Weights of a small transformer language model.
Size: 14 layers, vocabulary 8192.
Architecture: rotary positions, no biases in attention or MLP.
Training: a variant of Muon for these matrices, 6887 steps.
MLP neurons of a small language model. Each row is named by its layer, matrix (gate and up: input weights; down: output weights) and neuron, and shows model dimensions 112-175. Each number is 128 + 24 x the weight over its row's rms, rounded and kept within 0 to 255. A neuron's up and down rows have the sign that makes its largest values positive.
After each neuron's rows, "fires on" lists the tokens most often at its 100 highest values on Wikipedia text that the model never trained on.

L8.gate721 [118 142 157 171 112 112 137  65 141 157 185 105 123 142 132 139 145 130 125 136 153 129 110  85 170  83 149 123 101 136 194 141 129 135 123 176 125 128 140 159 157 122 105 147 118 132 139 127 140 141 125 147 118 132 164 129 113 122 156 147  99 157 146 153]
L8.up721 [ 92 155 164 142 116 107 118  87 125 137 147  76 104 127 167 156 152 160 124 147 192 124 118 169 163  89 141 150 107 137 128 119 158 118 111 118 122 155 165 103 163 133 113 109 111 142 132 134 165 137  97 111 105 146 155  89 115 104  90 118 163  70 109 115]
L8.down721 [156  92 136 116 119 117 163 102 179 113 111  99 100 149 135 132 109 103 114 137 111 109 112 147 137 129 106 107 138  67 110 112 178 170 142 111 125 117 121 142 111 170 121 116 156 138 156 104 121 105 118 137 116 160 112 140 171 114 146 102 109 114 110  83]
fires on: " of", " the", " for", " in"

L7.gate430 [135 129 107 143 158 132 136  86  98 155 129 163 139 132 148 149 140 122 155 156 143 139 166  89 150 161 148  98 111 148 156 105 159  89 148 117 160  93 129 156 134  85 113 129 123 106 102  99 105 164 122 106 126 144 117 133 151 128 138 157 114 158 138 173]
L7.up430 [152 157 132 139 157 139 144  98 149 116 141 102 158 148 152 136 143 105 158 119 156 132 138 138 107 150 156 141 144  98 123  93 112 110 110 147 141 110  79 131 125 111  95 117 150 131 102 125 113 104 146 122  87 126 140  73 170  95 146 125 175 118 133 138]
L7.down430 [136 124 100 147  76 116 125  89 112 113 112 112  94 134 112  98 123 104 156 130 158 126 149 122 144  92 136 105  95 130 133 126 175 130 157 119  91 153 130 162 138 140 107  84 115 163 117 174 100 157 112 135 142 103 123  98 131 137 110 125 141  79 137 119]
fires on: " a", "\n", " and", " an", ",", " former"

L7.gate221 [123 105 119 143 133 132 140 122 112 123  91 151 136 165 114 104 156  98 152 111 140 103  98 119 127 164  67 158 122 142 129 123 153  91 120 161 121 120 132 105 154 112 125 131 128 110 148 120  82 189 122 140 145 102 103 147 158 176 170 115 110 174 136 136]
L7.up221 [118 112 156 113 129 140 153  69 118 134  88 137 133 114 118 125 164  95 112 158 142 131 120 131  65 131 143  77 126 107 127 125 151 110 122 159 135  95 101 120 113 125 124 157 130 161  79 132 165 136 144 110 107 137 119  80 160 120 108 109 125 125 180 136]
L7.down221 [103 129 154  94 161 105 148 100 140 130 145 157 150 167 137  84 137 115 131 146 116  97 122 105 124 169  85 110 131 140 145 144 147 146 137 143 142 111 156 144 139  96 142 101 101 113 166 128  84 153 161 154 116 115 163 113 116 148  81 126 127 161 123 141]
fires on: "\n", "==", " =="

L7.gate791 [113 119 128 137 129 155 180 110 120 174 137 149 162 112 159  64 152 100 120 122 107 131 116 148 155  98 148 118 118 116 161  76  92 142 186 149 133 128  85 122 143 144 129  88 145 169 168 102 118 143 149 116 113 111 166 101 126  55 149 104 102 145 152 145]
L7.up791 [121 157 128 160 112 106  70 115  51 117 137 121 132 143 137 149 134 171 124 129 155 104  89 136 144 156 157  80 184 116  85 146 134  94 148 113 116 173 144 163 131 151  87 114 107 186 142 158  99 118 109  92 131 100 115 156 116 127 124 135  89 124 105 132]
L7.down791 [163 163 180 131 122 155 155  89 173 137 133 129  59 140  98 163  85 107 122 127 126 158 132 149 145 106 120  90 100 153  97 147 128 135 114 117 146 130 109 106 130 107 126 124 123 120 122 109 126 104 111 123 134 154 163 136 125 125 107 112 150 165 152 138]
fires on: " the", " by", " from", " of", " (", " in"

L2.gate448 [135  95 107 139 123 144 133 103 128 126 124 148 109 138 125  78 136 126 156 148  95 121 147  94 154 118  62 133 151 156 137 103 114  71 128 144 127 102 124  95 156 125 102  99 138 107  87 120  93 162 127  95 113  88 158  95 144 138 143  86 121 144 116 137]
L2.up448 [141  98 114 149 118 159 115 128 132 151  76 105 118 145 123  80 142 103 158 143 135 131 146 110 150  82  76 157 109 137 202 127  96 110 134 162 102 144 134 120 155 101 158 121 141 172 152 128 123 172  72 119 131 110 137 117 131 135 149 131 111  97 128 109]
L2.down448 [160 126  97 124 124 150 127 105 119 116 149 136 115 151 158 167 110 111 132 186 113 166  95 110 126 147  87 164 141 129 129 107 130 142 144 158 144  96 162 120 110 140  86 134 110 117 117 143 106 128 137 126 132 131 171 148 128 117 113 120 154 131 114 142]
fires on: "9", "8", "7", "6"

L8.gate908 [ 98 154 169 150 119 116 110 129 119 115 137 133 142 128 124 134 129 139 119 116 140 132 147 173  82 111 107 105 118  76 119 121 102 144  97 151  81 131 105 126 132 106 140 128 179 109 128 178 113 107 129 157  81  97 160 113  94 123 148 126 149 132 110 135]
L8.up908 [127  98 146 156 148 108 122 127 103 134 107 110 135 123 152  89 114 159  97 119 144 144 131 141 119 147 169 151 144 138 144 151 147 148 123  85 137 134 106 122 148 123 135 116 107 158 111 141 109 118  98 156 116 149 140 176 112 128 177 153 124 147 128 139]
L8.down908 [133 110 135 144 163 161 131 121 133 100 122 114  95 139 140 124  82 116  81 141 139  83 137 129 111 131 167 144 140 177 132 141 136 118 128  77 149 121 129 133 133 112 116 101 118 177 102 115 163 123 111 135 113 128 103 120 118 129 130 182 120 129 121 126]
fires on: "\n", " =", " (", ")", "ut"

L7.gate783 [126 167 120  74  72 116 114 151 122 128 133 108 146 165 105 148 143 148 106 131 138  87  77 132 138 164 116 110 123 134 112 128 127 118 125 141 114 151 129 128  86 123 140 113 117 143 136 148 102 133 101 131 142  91 136 132 132  94 163 154  84 132  89 107]
L7.up783 [106  95 135 111 119 117 134 165 111 117  80  78 141 127 106 129 101 115 161 146 129 127 149 144 159 145 140  79  88 127 174 133 140 112 137 116 122  98 162  96 138 123 101 145  84 132  84 145 128 105 134 112 183 128 140 151 138 173 128 131 138 119 145 178]
L7.down783 [106 107 106 116 129 103  75 118 162 114 152 107 122 104 122 127 125  80 179 137  96 115 139 116 166 134 118 126 158 153 165  71 135  91 104 149 111  88 114 137 180 137 143 133 151 100  94 136 131 146  85  93 100 115 121 169 121 174 118 111 138 121 105 147]
fires on: ",", "2", " |", "),"

L7.gate1697 [164 142 120 129 150 176 138 100 157 107 139 117 126 119  86  63 102 101 120 155 153 129 123 113 144 105 118  82 158 142 128 138 163 116 152 100  92 132  87 123 148 137  96 121 138 110 112 136 103  92 163 126  86 142 134  86 133 124 132 146 149 159 154  89]
L7.up1697 [144  92 154 103 135 138 160 154 114 114 141 117 105 146 134 108 122 166 127 135 118 137 127 125 145 129 105 118  71 130 104 111 111 152  90 108 116 166 130 105 136 122 159 148 133 107 144 124 118 100 170 160 152 137 101 121 148 132 151 103 156 152 149 110]
L7.down1697 [113 137  92 140 101 151 113  93 168 161 131 137  74 109 164 103 140 155 181 185 125 140 123 130  80 169  55 172 157 172 122 134 164 138 163 134 119 140 130 123 111 150 116 142  74 110 122 115 125 129 144  99 142 128 145 109 149  96 153 162 105 117 142 141]
fires on: "0", "-", "9", "8", "1", "6"

L7.gate117 [147 141 139 123 142 133 185  97 116 120 138 113 152 131 102 102 132 144 147 111 129  99  91 111 141 140 139 139 144 157 104 159 112 161 136 115 163  90 183 125 125 128 134 132 143 148 115 133 120 115 179 122  80 140  79 178 101 145 165 125  92 111 122 105]
L7.up117 [128 129 131 139 106 150 117  84 146 157 128  89 123 123 127 139 111 130 109 137 146 124 136 132 152 132 160 158 137 130 154 119 113 120  91 142  90 145 142 124 134 186 156  91 146 178 141 125 117 112  81 114 166 125 118 119 122 141 149 118 150 104 120 125]
L7.down117 [137 135 114 111 128 141 113  83 109 132 111 120 104 122 166 120 127 107 122 123 154 156 104 135 113 124 123 175 115  93 118 107 116 101 120 150 129  96 167 122 113 158  86  78 131  98 115  89 116 123  92 133 155 138 132 117 108 116 149 144 143 144 163 135]
fires on: "4", ".", "8", "9"

L7.gate1395 [114 124 108 126 187 131 119 166 144  88 136 129 169 145  89 150 103 100 176  90 108  81 115 182  87 144 127 139 139 176 128 121 130  77 153 154 134 104 157 100 139  95 123 162 167 125 127 138 120 137 129 139  87 114 144 137 117 114 133 147 145 171 155 116]
L7.up1395 [140 157 155 162 117 135 121 134 131 116 106 159 174 143 126 112 145 108 130 148 116  90 140  97 129 113 131 119 109 139 144 147 145 144 130 150 133 123 133 128  98 127 161 166 121 115 113 145 129 121 121 110 120 130  95  95  84 158 132 163  90 124 159  99]
L7.down1395 [160 151  82 171 109 154 129 102 128 136 163 146  97 144 111  91 112 102 138 100 149 102 113 140 134 126  59 135 129 133 123 152 174 146 129 129 128 132 107 185 106 157 166 126 133 122 141 101 108 114 125 135 126 171 153  63 152 164 157 174 130 119 170 189]
fires on: " only", " also", " first", " not", "\n", "ly"

L7.gate879 [131 105 119 110 152 139 125 108 156 168 148 115 121 104 117 142 118 114 136 136 116  77  85 114 117 155 161 124 144 168 124  97 112 113 107 146 137 137 125 157 109 157 105 164 104 119  81 133 149 159 102 148 118  92 107 146 150 144 123 133  74 153 123 109]
L7.up879 [134  72 102 136 170 146 152  83 188 129  79 159 133 109  99  90 104  85 140 127 129 122 106 167 114 139 165 150 115 130 170 144 140 100 119 122 130 120 132 107 156 132 123 163 131 144  82 142 142 127 108 123 122 108 144 108 116 122 123 164  89 128 129 180]
L7.down879 [134  96 110 111 129 123 130 122 109 110 157 118 130 128 124  81  83 116 112 160 111  88 144 166 161 150 138 124 169 161 136 100 120 151 159  99 122 170 107  93  87 102 102 128 111 161 109 136 163 142 137 133 126 152 141 121 140 150 120 155 152 169  84  91]
fires on: "\n"

L2.gate1192 [122 154 132 119  97 136 125 110  62 100 159 152  98 142 152 114 131 110 188 150 101 153  90 124 153 148 143 137 124 126 126 170 151 113 104 100 155  83 180 118 155 145 193 114 126  84 137  67 109 114  87 129 111  91 144 140 117 127 173 107 112 143 161 131]
L2.up1192 [111 136 127 145  79 119  96  80  76 148 118 136  97 137 154 107 123  95 169 153 135 156  92 128 126 133 125 146 121 106 133 146 144 120 101 130 138  87  95 100 169 132 191 117 115 102 128  77  85 167 100 127 100  77 111 153 119 157 135 123 120 150 141 134]
L2.down1192 [135 111 107 150 119  94 122  62  79 150 121 123 141 128 147  79 131  87 162 130 155 124 125 155 101 100 125 128 109 133 123  73 124  89  74 134 165 135 126 115 105 130 124  84 120 133  51  61  83 164 162 125  90 116 124 143 172 121 117 113 152 168 110 117]
fires on: " Co", "Co", " Committee", "co", " joint"

L8.gate1427 [124 105 153 140  90 122 135 128 156 164 114 127 106 149 165 146  96  89 114  99 185 113 140  99 154 131 118 136 133 102 145 134 129 121 107 163  96 139  99 114 111 130 107 126 122  60 138 100  96 138  61 159 112 180 140 143 144 100 100 140  75 155 105 128]
L8.up1427 [115 108 121  72  78 142 127 122 155 163 105  99 118 127 113 175 115 151 146 135 126 117 132 141 186 121 152  93 110 136 107 123 130 130 111 145 126 114 141  97 151 148 110 168 114 119 147 173 145 138 123 158 145 127 148 147 109 164 150 127 132 119 104 162]
L8.down1427 [141 127 164 140 106 134 146 155 137  95 144 184 119 127 129 136 137  76 102  98 120 144 125 134 114 167 117 114 135 102 136 112 133 141 146 141 147 171  93 145 135 126 136  87 143  84 120  91  76 106 101  83 168 166 137 126 141 128  81 150 138 127 122 155]
fires on: " |", ":", ",", " Party"

L2.gate905 [142  95  90 165 152 139 118 132 113 154 135 178 112 162 157 152 148  88 157 119 105 149 109 145 152 121 135 117 124 157  93 128 148 104 151 128 101 140 141 140 147 111 137 101  91 117 167 188 138 118 122  93 140  90 144 145 130 153  97 141 104 144 159 133]
L2.up905 [127 109 139 134 140 139 156 105 109 102 151 131 117 146 113 141 129 159 121 163 117 105 137 165 129 121  84  77 159 134 105 119 179 125 120 120 149 133 117 148 179 144 128 122 122 111 159 166 172 149 132 160 152 134 110 155 109 121 107  99 111 141  98 132]
L2.down905 [143 166 139 119 119  92 135 135 105 123  99 147 155 164 155 148 164 108 121 156 119 102  87 154 203 109 108 148 133 115  94 127 162 106 112 138 149 167 120 136 132 112 142 105 128 108 144 161 181 155 100 137 125 133 119 175 125  99  90 154 143 128 122 180]
fires on: ":", " Total", "ic", "ed", " Production", " Hu"

L8.gate65 [135 119 132 152 122 157 129 138  98  99 120 102 113 105  63 116 132 106  89  82  83 126 114 147 112 161  80 127  99 135 127 154 160 128 107 104 160 114  83 111  85 171 102  95 110 146 133 179 121  93 119 143 116  75 119 138 131 133 152 153 133 105 121 141]
L8.up65 [ 99 131 130 117 147 129 158 144  70  87 128 102 117 171 105 137  85 178 141 125 130 114 111 143 126 101 130 134 145 140 147 119 128 161 133  98 106 113 119 118 129 144 154 120  87 139 116 136 128 126 130 124  73 151  93  95 130 155 154 124 133 116 158 152]
L8.down65 [ 84  92 154 118 170 155 184 127 109 150 133 132  94 106 126 131 133 141 185 122 153  78 139 111 145 129 118 135 126 127 140 149 159 112 152  60 155 130 179 123 122 135 133 129 126 128 106 125 174 148  95  74 128 123 130 122  87 108 141 156 139 173 144 166]
fires on: ")", " but", "ul"